Part of a small language model's weights: LayerNorm before each block.
MLP neurons of a small language model. Each row is named by its layer, matrix (up: input weights) and neuron, and shows model dimensions 96-351. Each number is 128 + 24 x the weight over its row's rms, rounded and kept within 0 to 255. Numbers have three digits each.
After each neuron's rows, "fires in" lists the words (lower case) most often at its 100 highest values on Wikipedia text that the model never trained on.

L4.up1505:127106136091144138127121167109123104167140153162130106136122098141104121127143131106173150130108115119118144145159101138111133135134108137195123167103105093132143055131169090135128102092082122111144151082131107095109116113172173098100143132121149110144173174117121149087097118117118174074075114142124090137190125135118103153177112134158124144092146111156113135146114135139123129134103133183113163165102156083142151086082104143188124123124113144129076137163133122122108106157153117109145142094126140149138130122101114114128147140128120146122130124117109100160148140140121121131137147115146114126125166117104093113113113122097139102177154120086100097149135129103164138106150099133120161135130102154131130133114122124116118093116124108119156124124085177146149166137109148
fires in: "of", "as"

L6.up747:159135149119115112120107172153143191120110102120104124083117147147133099159147096123127137151134142076170098155162075135124107112147112104161105091131134102152149132135114140099141156133113111149141107156152139136158155128156141124136119114115143096119098165150095160100171157150132109116089136139147111100123103110174145107122113108151155152127151142138118156120162139104109081098133115142113108172135122113135120113142095132182115115123131123129135133129130136101120166115139114109141135134078132134144133114125193115146100131110106089111140157193145147124139162120128147154134189121131070111150144117141136107166109107121124134152174119103164145151191134114165090112087124108151112144114127134164157129119117137107126117120121146089114172110111151092152170103102126
fires in: "from", "of", "record", "total", "between"

L11.up572:138131139103142093107135157168154118115120123162138123137126101127146119111116090137110133162128112142086055136113114140171098139145132142145146131141122113132132055161103120135146108130134136128117147150146118156113139128133145113133136183128115116119141114123116149128153131144141134104104124096118135136093122127069125144154135131158146137146138118114136122151105054140098101142158097121133160140115128112162144101115124142113135090117124102126129144142098111126162161139131133137100138167148128137145164086110155158115151084166148095139115085127099137140143130148096176111120145150129112126104126117118124107126128119168155132148105124146113087075119111163131120104074111100055157140149181103113159135134144172081173140141107127156084145137095132137144135087142100
fires in: "by", "the", "until", "to", "in", "from"

L11.up844:135144137071124115111115139095119099145119133140146112145086122122123172112130131120114150165123139121170113097084122128152148091116110130113114132148149133145160125099103102118153109147143116136123139155152153133106107124118102114137131128113140122127107083124140097101124126099121103118136116141063129148159128139108130198185113110098155128155173151135114137118143152088129076103114105181114128107116151146100128153146088155127123121122084119128073093118123105167147142111179119143140160140102125184103114169116105130130124090169093145144193092134191135196160142158145128096086106099125121128101176163084129120137103100131141127095066111138096123095101129074121128121125104111127122096119156138101099121094114145115145101153111153107116109164129153129159108166124127
fires in: "an"

L4.up354:136094137122147151155132142162114145158101157123109131115150108166120140148085117118152108107141102120116072149119113152147142107145142142118159131141127127108152154143121128154097100155101107142113124106127096083121132106147137111122090149115087153128124105133152170123113171131130081184104165129135152099099180117117165131131151151145111112135075132135162147138154118095175125169090087098140147139121095121146131149093136147127113162125132126144108174162136107111136125121150127143116103138115137139162142070136163146152113098097120124122121135108113152134131117116112156150146157123157138126165135088105130101166139141135094137120138134152160111128149200144096063157106088125106090104135119125117116121138077157164148125148107082103162155151097123143170129096155096
fires in: "in", "with", "by", "to"

L11.up1430:109133118107085098091121107084095131135154195105162094121090134130166079133129115129147137115158117129109125121113123182107088110072134081125119133150169127114129109110155171164116099087157150095135155191162123116135131135124113151129162119163157145145120166133146126092101112128120080120076123131143175113137111154138131111135115141115137140139175129131079089116125140142150184145120122137115149122152133138133090145095130110179126161125121126107124104147144135134078159143158162123079097106114146114141131131119150119149079115139097116126165144135115105130088128171115133143153112119147141128146120136134153101125135168113160118129153145133124136137099133147121160148111115075131127088096120183119125120133111138136105114113161126141124144153111116142134148114107110
fires in: "she", "her", "women"

L4.up885:136076158114134113120167084156136070110136097198141139134128137112103099123124094100151124152097136133126141032110158133207139113143124148114132093157142110143102139134149133086180125135130140154103138142135125123124150114149125111205130133125108115108126111117166100073131130131152112145161162114122110163144120145131105114114161099138109139145135100130149119084112171145149139128121127121107097113147127123125106117133136082105097110149124132144141152119120134124105129085102102128091140122100065145114109121121132119113126124114125127114090089171174166153161142157148138133127121103090159173134112127144112149135118184128141104121142169166099159133111163121144106117124135093121126103139134175070113074150095116098119097120100111170104149120126137118135097134156143
fires in: "of", "in", "for", "at", "on"

L4.up1179:124129164110115086125114187104120197132134128088137087108143134076113117141139152158148173118145126121156139196128110129143143083104114127145085143131138088125134127173116145114104145124155150125116114130139117075131092109121144123137115127083108110139117112113097140110108144151107128126147131113139173115132117126149163109183129163099096134139151167139156107112139105118136101117099141126089168096141161136145144140134115129128115119154151077136125130104173091126134102112134124153113081133137127066116116128137154130127163112155150138104131111157110167132128119165147145143135150115136122178105097132122119127140122105152097134129148144138111166132130146114149089070141099109171137121117145130144159090105146123139085141109121110114112179094100109117150061115135103
fires in: "were", "when", "are", "was", "if", "as"

L6.up382:078094110139109179086101129169151134161145135114096094089101144155139120128131158099149096118133162122145151165136096083145108149111118155161166132125183147131128115096150129125150112152129131118107116120112128120096124130200145106129154131101134166155110091129153112153140112107110100116163147132121124114130129120139147150148120139112157126126097145132135132132097139143119132120141179128143074151134142120139151105091129124116125130163169101106125141114134128124114109140115137125189127145122098121126153102102151106148164177107145173112118151106123109110164128102095126134151119113110137149151118124088116117085119103131137135110118134125121132113090133144093123149122125117150106132112185160161188119119129096137083109085130118127100172174121129097132177123102113
fires in: "the", "of", "all", "many", "most"

L11.up1610:065145116129151083128148143150131144176141138183090085120125104119120131123141174171143131119141121112094148162128122116120120137103131128174104112127151085145118116136180101136147130127075089100129132102125114126121117138117133106125132150115127137165157161160123131134119121117175138149125097086150100137151141131131090127121088105096102123118173117115120090163152097130114128127154127163136139155117130140134130137140149184159123154135171186148116099136120106149138128133098137150144079154115125154122105104141156125146135129141123108161135165155137100147140161105145193132184095148161109136104098076118142118155083143134121065098145098105145127091141137105135113071080100159143119126134087178107148158103101102120144146106133116173134113119137134141143152136094130
fires in: "the", "of", "his", "in", "from"

L6.up1891:144127139144142155090117198144084118129109124149129130105111134120129119130122136135120114108176124128174141132141083109138108133114187119130124128150153171123150139060091143107128117083108173095165112130130138090117108131131129148113128139090150109119069110098119134093112144088093146129097150119113115085120136159137165145086161145178139121147190101133105125118094146140146136108169160139137141142137166144139152135126184143172118151139117157103106120102171115084133138120152162096129093151107122108095129112129121150162136123153151152122099134160115199097106125132130153154137117125158142103125135073121149114145120083126129096125123114083184136133138123110138113121122098129133114120136141162169136093142127040145124148126115115100185133097139133125121144151088102
fires in: "was", "m", "jump", "the", "were", "is"

L11.up1515:142120104150098130114139140135159096128134106125137142128140135039109160138107130133099122135183100135185101130083092141116122119127136127152075114187117082145171131162148105160135122131162144171121066118134103062138147148098175089144125137120124142134091103108110154124129146130126129121118176100096127119136141140117159136124084129128149179115148113097147138131116115165121117100139117116144103140150122123132151156118124136168142118114087168149130159162174142173120161096093114139139129111167146158108118120107172147125156118140112097113124132132093134106128145108136148125157090088157101092093099119127110112098149101157169134187155137100083091138152156134138130141107137119128118130161086129120124184124082135115169148151122132135120114140158102121148146137147103
fires in: "in", "of", "to", "by", "among"

L4.up392:108109133083155129136129136120130144136129161189121144118163142172149135127113167134113097152148102142111152135151129137110129090151138136122149121117127120115116130141113133108142112143127116096134108131099113097140080124127157129141100129080082163152140111103101141138146096116116121131122098125126185125122130172102146119115094133131085063144146155131128143139091174116150151148103121125118140121095144138120109067106130120132092101151119130141110083116134153120147141106126068143110130090143129142120149123087130104185158095096146141107063151148141153059123138152084075159124096105144139091136098159123153095115129140129093155159136167157118133172147144127133111139130104135132131122151138173128156172144131128106125145123145116069140101113127139133151119130155050
fires in: "to", "prestige", "alva"

L4.up1524:146128134091118150139163114139118132125140166153130140120171138170124117129129116138147117127157160121134130132118109112138131113153104171087142135133107127147134076119155132088102134153151134094122126133086113075122171111123169103090113125148093160110150133125115121133107135121130138099097100105175164102100186102124140129134099127113095156124144131104134136164074118158115135113119124160152101134118132113148087074113120153103131166127096103127143131134108122157134147134141120132118137121134138158119156110117141081123137156128108165100116144138152129194142139134120134117104138083131121117144098101156127099165088116113128116127110116119115135126136122163164135115120094064106144101118094095118157146175071141119121114126139125107136152117123108133158125136151082
fires in: "with", "to", "from"

L11.up773:182126121171102139157119097105125123133113126137078098104133150151142120149162106112104108127126130116102147103134142074148130127112114110162127071143115116180142131135163138121095138115150094115115154141113101113138132129120103141149098149157176174172121131144163143106143140096132116143102112124141116124103071142110167134171140107103099146134111163136129108128154130071123108172142162136113150105099089109110125108128106119158137113149122134140180115133116133110130142156152120126117152135118139107106138081089091123133153146153115174142157114101105135091127144137119130111126139106136142102111120124095158141131117092153104156101118166164118078132140154104136122134166077175144145105146121146148115148147131154113091116167132109136069160171127139137113153133128128
fires in: "was", "of", "late", "one", "mid", "being"

L4.up1693:117126150099118160117153144082101088082110126140104128081117121107095134176128141140156138149149128163112116136118131123157162110159079118114117113112166100105088134099155151153144123118119149104145095151138142099103156136125119155161155150162150139128146142140153140110114146150156089135113085146086110102098181117143141110151104096094156130140151137145159168126116112093115120113095118122097112122107103132142162149130087122103130155137112140114126151133146139155133121161141151092173138102145163084140104115161096142166116113116142148112094135162122111139086130152105093162142146103111091185138104144151127096141123118121111175133105164125085116137101113106126122118148113151147122139132116093138118120128112149155125100131114116130135131162168116144141091099103101
fires in: "but", "some", "most", "while", "many", "although"

L11.up937:100086075125113122160187120160118130128144137107121137108169121112147133148126137173164115131099133140120090121119157128116108140112143138171114129131112122144120136175104129098138059148115153103105140135167134129141144098136113109081145107121123080154145134131098159135123120127124105148106164129123112114150186192141125119134174091104117098090148129115105144130153150136092129175134097142117141126140122150129114091143157131107125146146161128125117143160127111159118132131091092124100154121091143119149140118130147093135118123113116143098118141133105129109118114130104111147122150108181115124198118153117132081138114095114107145122116147121135130099149115102214131155111093119152094169078142160101154142126062165164147114165132084166121105122153102097151167125134092
fires in: "his", "in", "from", "on", "s", "with"

L4.up1137:124134124117110093138087092121095127070179127171122156168148175086098156144135123166131163113172131101169156107138129137153122091137126134146182154180128179135075142131106108093164133102141150125131162128125144141126155143153152124169161135063144144177136095153134135094156151103091115101095115141134130094138150121105119076159163125149135151128093089187136102143123172112120092144148141100152153106140129141086105131154135111141139086127113111133099113098107132144133144105123161181136118134082108136113110121065168093145126102152106145113118131120150084131146093165124147128149087103106125116163089173126088121117116113128120131141119127132111107158121101133101174147134111149123160137167133143114142075120147124089103127104098099152169113107164101116088103112150085
fires in: "for", "to", "at", "served", "of"

L4.up1748:105088130115177152174089151139102103122089149103151130154143158135142124137123097118156122149130128109151157140088117142159104150124088128125144115037112073114141110116164151127123118092158099099117137134125109122090133138104109112129108172112132104153116105180113135160114107148174084118133117149105156111118125133127114161131080130114097108131154118114136148139140116127140138147107167102118108126182159134129163131135149150120136111123149128139122155115138139133134170118104134138132107113107145126109093168156126148144145135120108100169100136135150125148136137166141102112110194142167140143189131074176105118106132131149139146146126141142104096076105127091072100138113149136112128133100114143139093171114077108154115127101135091110115160104179117124172176146147115
fires in: "some", "much", "several", "many", "any", "various"

L4.up1314:132121107122108075090125105176120140122122158135124110096130167157078161115091116135117167109151129175122095122156139118133127114066110139141120112110100104139096124147130142151126128122135132116184130145109067147161118144071167131150114128147119063130117172072159152118138103149137136153120132153127122105112144115127128110114109140114147112099134156106136134147120082149096156095103106108094142130102161152133104069123094114172121106115163083177135208118096065129124144139086105121120140107135094141112136110151142117072147111122118138109146147152145150108151127139102148132153149150100113168137117100142142087123133162159118110091095166155131105140138160152163139129190156114150133116110125125107142161147131113124106132164118100142091154100161110139116166154099166
fires in: "as", "and", "on", "sotheby"

L6.up1200:134114097154108123106138129121107118095132114104119128163107119142103143162126158132167126081128078110162144086101137127156150115080124147100132107158133068114165149154106109121126119124164150097135108150139159124138175151167168129111118118122148091097121104117135120055141148144137100085165090130123094101109110129139122154154107146135134133091137119168153106125129099118104105126137149132141132132120122127087152112116157127117127136131146105116126168134155137132158114128112133113171118107071147125123130165150158128151089148108115171157141098122122130125105087152106113120164159120182126164127101101159151119134141130095151160102174097144089155100117142147143126078114093158146098173159185151127126100157092122149047083113120125118134158103188147114129098088137132
fires in: "was", "be", "is", "being", "as", "were"

L11.up665:138124115098161118127118159140128150130086104116091132105125151152128101161142137109159114136100114159085113098125114170160125101101119113131157117126130119122107137170157106132137108087117094159129126163184088143125142125117132115136109168126089090133133124127091140130166152171157102150151160114082195145113127135141075132119078128173138153033101139097141118152149139117087102125162164104141152107071106091141141159153098116167089138088136127157114132139099152096148139145106131137146169137064097131106166116128131109163119097124141176123125118157104140146131136084132146150142105129140134114091119122125146134111090109098137105155136126137120116162120187116151116151121105118138134140148091102081090101171113164142097130180114139140175136151138164116155126105140130
fires in: "in", "by", "for", "of"

L4.up545:094123139115182150133124112131137141138137119182095127135118105144136116117148131133173126137124157096137162152118149089119141140156127124070164131119155088131137117091145146148115079176149120089130170131150163138147147133080130125098136130121155132130116100148162158082176116134100172144078146130153144125110129101107128155125129128168096145134142177148157126128113146174143081157154129112127151149162102138108160068144090164135089162156124142109125128140096133132100099155152104092147134149133123136098143127144119137127141164133199133149086125184088086148112143130123128114132140095151123142144112087114100104124140137092147136126135116105142102111124130094121081136129127172128106157093147156060123135146131161135115161104121092147085099108089085077141122124129103
fires in: "to", "all", "least", "of", "million", "more"

L11.up269:159142130150080098109147122144092116173102124130123166156075091138119172118148143104136142147121132117172144139094122132142159087146156125115099154172142123154133118120120090115174126106155106100124097132118134120107146098172095106126160109119136105128115121107118153174092113114153107144155096117086145171100100165140111134137146139110144157083180132104110171122144109108136129112097125179119147149145120122146096127198135160110119125129081157126129117147116088138128126114125136160154158111111157120108094143117124155131173099202108101109173089095143140155125103170114128128106095129132136126091143130141155146154121082111133140125118114171104123096094134078092096129102133123138143091107154164140137132147088123127122110123122155092116115161110162125153087140107133
fires in: "an"

L11.up1565:154131123135164099116128138094080113083114128120077171103140124152172112160148094122167143115134112112098120136120156147138124096184137110185117100195130120167132130141121111130123097136132121142151132113086106107158166146136125133147122114126150089134125106107085129108110123179129118152091165155065140127146091127138091132144176133161102113102127125136077123116124132094143153114133158119147158135166137117136113159123132099153123115101176104150129113131120161157146089118116119137117081140094129099131142103084135111119089152102113189133169123155100139156096112091124115106124131121150123120090134128108159146120129088127106122138137078153139097104133125095135140135149113115181104141171085101140154102095108132125113146120125148152145127152149064111145148130118115
fires in: "at", "was", "of", "get"

L11.up1764:091085134094141171104155119121150120119119132130144134129066113124096122116109107123148133090129144128124082122095155134141125126124100137130126075153136127142121131101105096106151106147122145115147180182122128098107190159109111123143119153140098114111098125130119115121143135114122091139092140119090090110118120111155154130105093118143153087097138139102111190145097100139122123138141112141158135111148145136116121104084141151071125140132090127128181136132148147158144123081152146134160113129139166146118101115125139166144142121108123148146136182136119148107103172109133131155099120144125163152077096119170119147140129118149112141109133121178118144144152152134126129135170130178113156128113115146109091167121126132155120092181117094123178154126139083128118070125112162
fires in: "they", "and", "owls", "to"

L4.up775:145119124139119101157146135123102104107083122124114105125126099118115162143161110160129126122113137189100162102129156153165109061147115154136146147136106155116102095136105109123137124093148137167147123133117134112157103147097110181126139151177088108138144159146162153137136106168108106129116153168165107114096119135107168113162111104098186099136124123120097124133159146156170159152107105163103086074162140137093125163141132138123156136139145078125124136115112149138141124100119133123141140103105124122097122146138157142128096120110156136146110154138139122144215142129114128149141176142115124175141141114116105129118146135127142153164069134125092127122121087116188137122146113095165124109132104116098118140124161126137133142141128099133155169109130087109157132145106123
fires in: "on", "at"

L4.up1149:143107105125141123092169099157103116134114109117130116112160144130128137114108113149138140138158108137111113103149161161161160157120151126103133120125112113147163080100131145132072121160117140180100142145150134111115099123117134112142159136105115185119120086129089136103098126146145163098091139143065118122160082094113131163142142112124128117111125104140114111078134129151114088112132061148121175144114159142128093120153157125139142131101140127192146121121074112160108162111144111159157146076077122121137117108109165134145137176091122131121131125149138140104188116140129150150056095111107124111125152084139127102111132134147178156113120117164138110144130091100099123137093186161117111143137135144136172128132170169115140118163174136116124128156103147133148110133141092
fires in: "that", "in", "to", "a"

L4.up1689:138083123118138142113126170137105101145122087132126156156167174114119163128130159109163177124143142098110153104106108151105147067128116134083089158164154120111128139140142142123093123100141117106121099170178106142150123119126130133097115128101135105116101125105129150114083154143138152116125154139147127117148100101140188123141119137148101116125163151107129127106131121102143123093148152151103146160146141163119150117084167136182109129119112152109121172114136095132122094153124126124133075139102103127116160173153135128138136107095137146107145142139115187116183150100182155151115129111127131130130120116158087152081133152109149186113115127094119127165073104157121125106120121105154159157099171160093122132107103138120122083096128106125104175119152161134121073093123058
fires in: "was", "is", "were", "be", "been", "are"

L4.up1635:125085140156135114122148153125131120133136140140104131081134149166119104126139131120141128109131089146101132145081136118181118132144119110140121150134124109095122158100051146117128153127138158149116123125126152099144097090152115121133145156131139131126109148090123155116124149145147129134094108146111152166113142143110162140145152141137126100118179148128078140104111120114118130125142162129188104116113122109111108141186158119139089153138171113124131118164179136160118116130153093118113121137111128160105131118127149142135110102110174138096132133106104090151113148103142088152121126093178102102149117102122141083115148133142150156135101115134092158140120100086179119081123113089163117055106117134162109154126153163108118119134163079130110137097155093139178163115158180
fires in: "it", "be", "him", "them", "was"

L4.up396:157118147157107095132110152101136137101117146139114096144165106142147128134149163160122126136110116150113116124149104165132120177137131142163115128124113096088108147188136112154088131139108158144116137133164117149148131148159137154104136090110141113127141200132083133113132132163104087188083124132081080154127197127102117113120125145147127125159126182168148132103148117098147111111176103111131122099111112113161173146129130111150111103144126117077110130150173108136106135086101129092102140112159142151079179117125127109122149136151142160127151133146136126092125103180100108143152092135133104142159138150168107140131094152138067092131116133120132146120138134124123131121126137130143129114128099082085103139122168118118138114166096088141122127152128158137157135117143088
fires in: "village", "town", "to", "on", "in", "municipality"

L6.up181:079089112151101107141130096144126118102123137170143126122143119110105168177139137104124105131122141142096153115110116117133136175168129089130128099123144062166144112132157147129155122138118137151112150143122143118117119134134114131159083133077158133165106126166100146131121128168168127119138140122144127132158102147152160100137178153130126147147157108169154100126177114195144110070113120116125085111126060134136097138111100119151117106138120181157121170140168128110129139134120144085131163120122150146126130100102120091155134143176122096115149130119134145102136115165117102123112110116144075102099074169129129118117116109141141126144118129158130108166110142144146104098105115093137115122165130156084117135102120132156107120141110115085141125117135103103162081101166120
fires in: "the", "of", "two", "time", "www"

L4.up101:136100127118134123132082132109121135116064080111094130090150095133175116089135120118108131179119119133172114094123110138119149149103144171131178078163119102109111124145086170144112111114110105156084117160135114121125164123126150144087134125178120128142147159058146113096114123150150128131091138127168077154186109145127150171145153122133164103122129116131154107102146107135174129110130119107153135096107109154140175118114128156135163136144136139102104126140095150165132124117117148110168077119152118112095090115135128148123136150136090124095122107097115133133111135130118165169124119118134137116116115140138103168092134182111133138132140167132093098112094121132114103159177145120107154132131084123144126132132150143115121123126160115135117176148113128108149131159184124
fires in: "on", "in", "for", "at", "from", "series"

L4.up865:120122121119171129160132133158108147114164127137144125141121143182063121117128076119126125139108139112166123136134121109146121180069123104123083136120157132101164115102078063113114147115114140085151125149161128136122154138137113129140108155116073124142105169162118101138130166117140102113142174151123123121128141135107154144158124152106099135117084147155150138114143134101157145127135152115119163132151114164155134097175117169066140146141097114138161129083127116108133117086114183113153106117128130120141159119136106170126136145130093127171128122127120096108164094151121124126140122079150139149157069107088092138115116105123129183139095118102135113150136173098125140135104092109127105129107106107078074153108107169131137087097104095097111118149140123118137142124155145
fires in: "all", "two", "single", "their", "one"

L4.up1802:147145081093115097131109114157162154146131094110104155105201145113125126097126112148154134115129128105130112106141129190132119144081122144147151108154136101137145127143145152091134185093125137164122155116157121124132119141148117125152133143130111096134134154121156150087096118097159170127127160131116111121099111172134138080147130096127171152131130130154144131130136150140135100140126111118110132115119111158126115120080139089154139098125170143105133118128124128116114149112098153153092098131102131155086124131137128104170119111143062123106064101176119114073122138138108169130139156088139102107137113136132102180154108139164116138096133133098102136136091125129103124096142138094131142105124116120161173115118114124119116162129155133101140138100104167092107173148083101
fires in: "of", "from", "with", "for"

L4.up460:175110139137127083161139176157097133152138121164139068107145098130123187122123130140150139147117116130117151108135135131158123143110132127129159139124095139099133106137126110113132129108091081117102153119160104174145147094106121095108126111109179123128107149156132097089126166148135110141155095119142073094126151101110152138115127096122134089116157129106110141084125124155134154110135091158119100128122167167099108100148111131127158162120132125131117125113122075096131090108114108101162150120113139175125098102118158082140157147155124136099147141143151108123144181178123098134133126100130115153131123109112084078168137067140147129130154187136103148134141122113109179134145156119085129157135110144141059088162170147121137138138114108116146111147143127101108124107101118
fires in: "of", "that", "those", "prévost", "the"

L4.up883:189120129120087122192121181120078132073131131139097155135118108132147122069173141147147124125120125129110143101092100129114132108117054167128119133129134140136124102140136116148155114131151140135137104172133115133129106078144127183138129157130096104133130103130117146121124102160105090167116103122134089125142077137124139135083100141107124119184119089136110108169105142148121123152146137089165115081118134136107118127076121115150116090110138084107140145131178171131152121108118114124122117109120151091135105122134125136097138148129113099135082131140112157109167162159147134123135120071111106128137124200060117122095133156149151136102132128141141134124123109134127125147173123112161167132131151129084105136126103100123172107134146095198135156117117121139156123119130112
fires in: "to", "on", "about"

L4.up845:134111118144154081155134131129079099081129129131138128097098158169146120142124159123121140109143135132099119118153142129208143152107159174108152114106118077110119115145113125120083118133156123184122105088161136125187094090132117142123162172147101144154116117157113143093137139113144119151129114151090115133084100138135145140110178122092164131111097110137099116122100123144138096095174099126117131160125160117085135126141134134114111107139126095128150132131101142152089167138145087145166098100121136151147139145119132112109115094139130120136126129134131098104147138093096158159168107152139105135142111126147133094080121072139184179112173143077143125089123147112166148144097109138122143117106171144117176124145123146155103132135117086106177108081147129157112113152127184
fires in: "of", "the", "for", "a"

L11.up1299:105117111115192124144122080135114121162121091129105116123092100110167127128127151105135137150140100144078135104087120166148146120087123124123156134099133114140125129127121116153121117106140138152113093161200109138165137109125171152148135157122095129110111153122140173130116119138144127137143172129094153127142106089159159166100101141127093136110112111121133158145176147071080099129149153124144127144069128114180157111111137147151153107141168107134104134124155147132139162123088079103088100130118080098133127159113144139122147109096118145098131140151169106156122153141152117100082116138130105130103087131119133137119103153116141122201159132138153117100136155105125140137116150168171140139176116137118086130128113151126106104160173095121138129121131155115183131145180102
fires in: "for", "in", "to", "with", "on", "of"

L4.up1530:095129120160139164111142131133140131112126153129117121111129098066113149125125131104126133111134125117133105132128115156114130101144107135102144113164157094133150144122167135120121132130102104088144083165154131127101135149095129135121111153159132114119122120158144133135110129131145131159150134108124109143118109129126093126152114123136104075096158130119098124163130113136099164117147166184121124131179154115098138145108151162170126141140140113080127110094106098139131141136066084065144137128149136116101146159101123101146112114133128176123112158115162116085144123116116153141074146120167149101127138116167118110132139122132127148164133115116180135115130150135164104127193134149172135128144119147126109112114152105117128126133146086145188129139114152105144160147141091
fires in: "is", "and", "are", "to", "have", "were"

L4.up758:120139129119129101145104123105079094090113120182158127120115144100135158125126137094112124132132148167126139137114135172116100106153118113117177143156121107116144118126108114134125095128133117152135121138170130107109128096130153146095073166128119145141141120107123133113122103174098110105172109106126116080105110132120120160120149114145142167111086144121135142094163150129142109115166122115079072125109110119104108192137102172164164103166149138138096156100079107133151084121160120126140111173120142134120151155105161124128146135151145125155165157147164126132135163078154094106135149151126125150150135109156117150202126080152155099146086101127120111109118155141154142148112105132124122152087116156078138109106139162144125120154133130127114138108106157126105103118131070
fires in: "from", "on", "in", "at", "down"

L4.up1752:142149139124124124128147128123140156144199129160105098123140145153127143125158162163171107123122175158123116129158123154102115125118141081129150132122139129123140059171132131143150147148126142103139123149137085110133154157123090075154101130140125145142113158189161090107101155121143102146113111174126106073155135137108100109138120108106122134153112139120100106133133121144128110172104117120138112122110168148119098092138130132118163143124158115133107122114099153094123101165081091132139151167076106161132141101166108086156141115116141160135115104069117115118113110177127134176189106095114141118127127108139118130154148118118108111118083109155138194101121146171140110135175162138116132133123134142120128107133149155169125188136113131088152141105124102088120146115119088
fires in: "of", "are", "among", "the"

L6.up327:106169154142104134131127111143128176093137122134131134165126119176129176194113109096132152149093160123120114133106129119133122139132149119157113136109098112117123166135139095125142141112103116126136114149089120110099139114167114116132152133170135093139134150159134139056131064184117123141096130149132127117103111152121126089142130114128137170074110138162136159137141151161137112119125117117156151093139123090105125132117102117130121119138194142116075144125122100103131113117094094156132092100096142142119184132117131135173111086072095146120096141115146149113158115144129185167147138105118134103142140222108091194162119117100094145181145162087094155121144095143144106123127112147124115107131127133156139153092132124113117083094139097128106161115118118160116156162072116
fires in: "also", "from", "of", "on", "wife"

L4.up364:092129100155132124154148140102113114124135111103137130099152139174130118124122137127160098144099146100139128154124154121126111137129092138153108113106147145143137142110074145147100155146136175103151154098103124123120134123116105133136107141138141163120166127094101174128133109125131146136087161091103124146129117127128134145137167157114113073139088095185101139182110125146144146127120144128146120149095104122094106144143141129126148168148153108132126125179133194093125163143137159151115114111161109139124148098132130122112121073092146140112148072117136138149114137154122158160124124111109120138112137119140114122116102153117130125095114128150139140109119152164180121131146090105177102133166138134105202095132135117147104122124153129150083150181115110125156094129145093
fires in: "to", "was", "one", "which", "it"

L6.up496:060120099144101153144151143118135121101124150149153136151143139136132166089156126147168154126118152141133100127149163099124165115123129151115188108155088118127099088150155167148160130161111133119088153175160152111127117135139109087130122134112167175175161159156128118144115147124146117140140121126107116143152140115115129109144170129150150148118121097166127125062134099133117122149170148144172113130127169139130114109142181110126087082112111126129121151128103104124093091109179169103116126149091103141148156113099112077099106111117148154111093108167152134146133135132102117165092129138121112157168100137111126104112114099108098098107131150118101131129133144124129143172105094126089118182158138071153133101129125094154140124154127108102144100115110140103106097154109115
fires in: "the"

L4.up287:126139139060112141133131121109103097077106126140145163156129138105068161073150140121118119133143134122121131132137105117131111108115144115068092140146141083161160126144147151112105102130133172166136123139106108099175118089152103125123122128106090137116142165100110184120129098162110141128107126088123128137150145102128154084152131169122149118121128089117116098141123102138141090123149103103117141073127139134097139108109149160118136126162125112106147138135181099131113092133177129123153128075146157088140152125104118109139119160131108117114119146128186094160164149116135118100103100152137173129149161136135136123107093192154167135159128091173191137108105122123113067118150119173126144100151128087092120081105107129116091143109128126151123142097169129083150101152161123
fires in: "that", "on", "for", "to", "about", "in"

L4.up1712:142159134110110127077096105133035135095086107121126120156126126115118148120144111126174146063092134106162108107116142126135148139097136097134131075148154097132114166118104141125134096118176155155133115188120098114145164154158115084171154143133088129153108121118113123105089163119152109119173127148116147154141096074140129123103103117132138175115172149116123105167162123101075178118141152124130152126100150134136164120148149124114111163107116133133126153110136086107150124112154106153112150127107141144118111149101142117121138154068093107112115149077148152149183136095146129130108142117096148128118148120123118131136110147125125126154120136167163124127064141111137099122173146131107127150162140144125127117111115101153105098141142118074152135111114178094120097121176101
fires in: "in", "for", "made", "gave", "found", "set"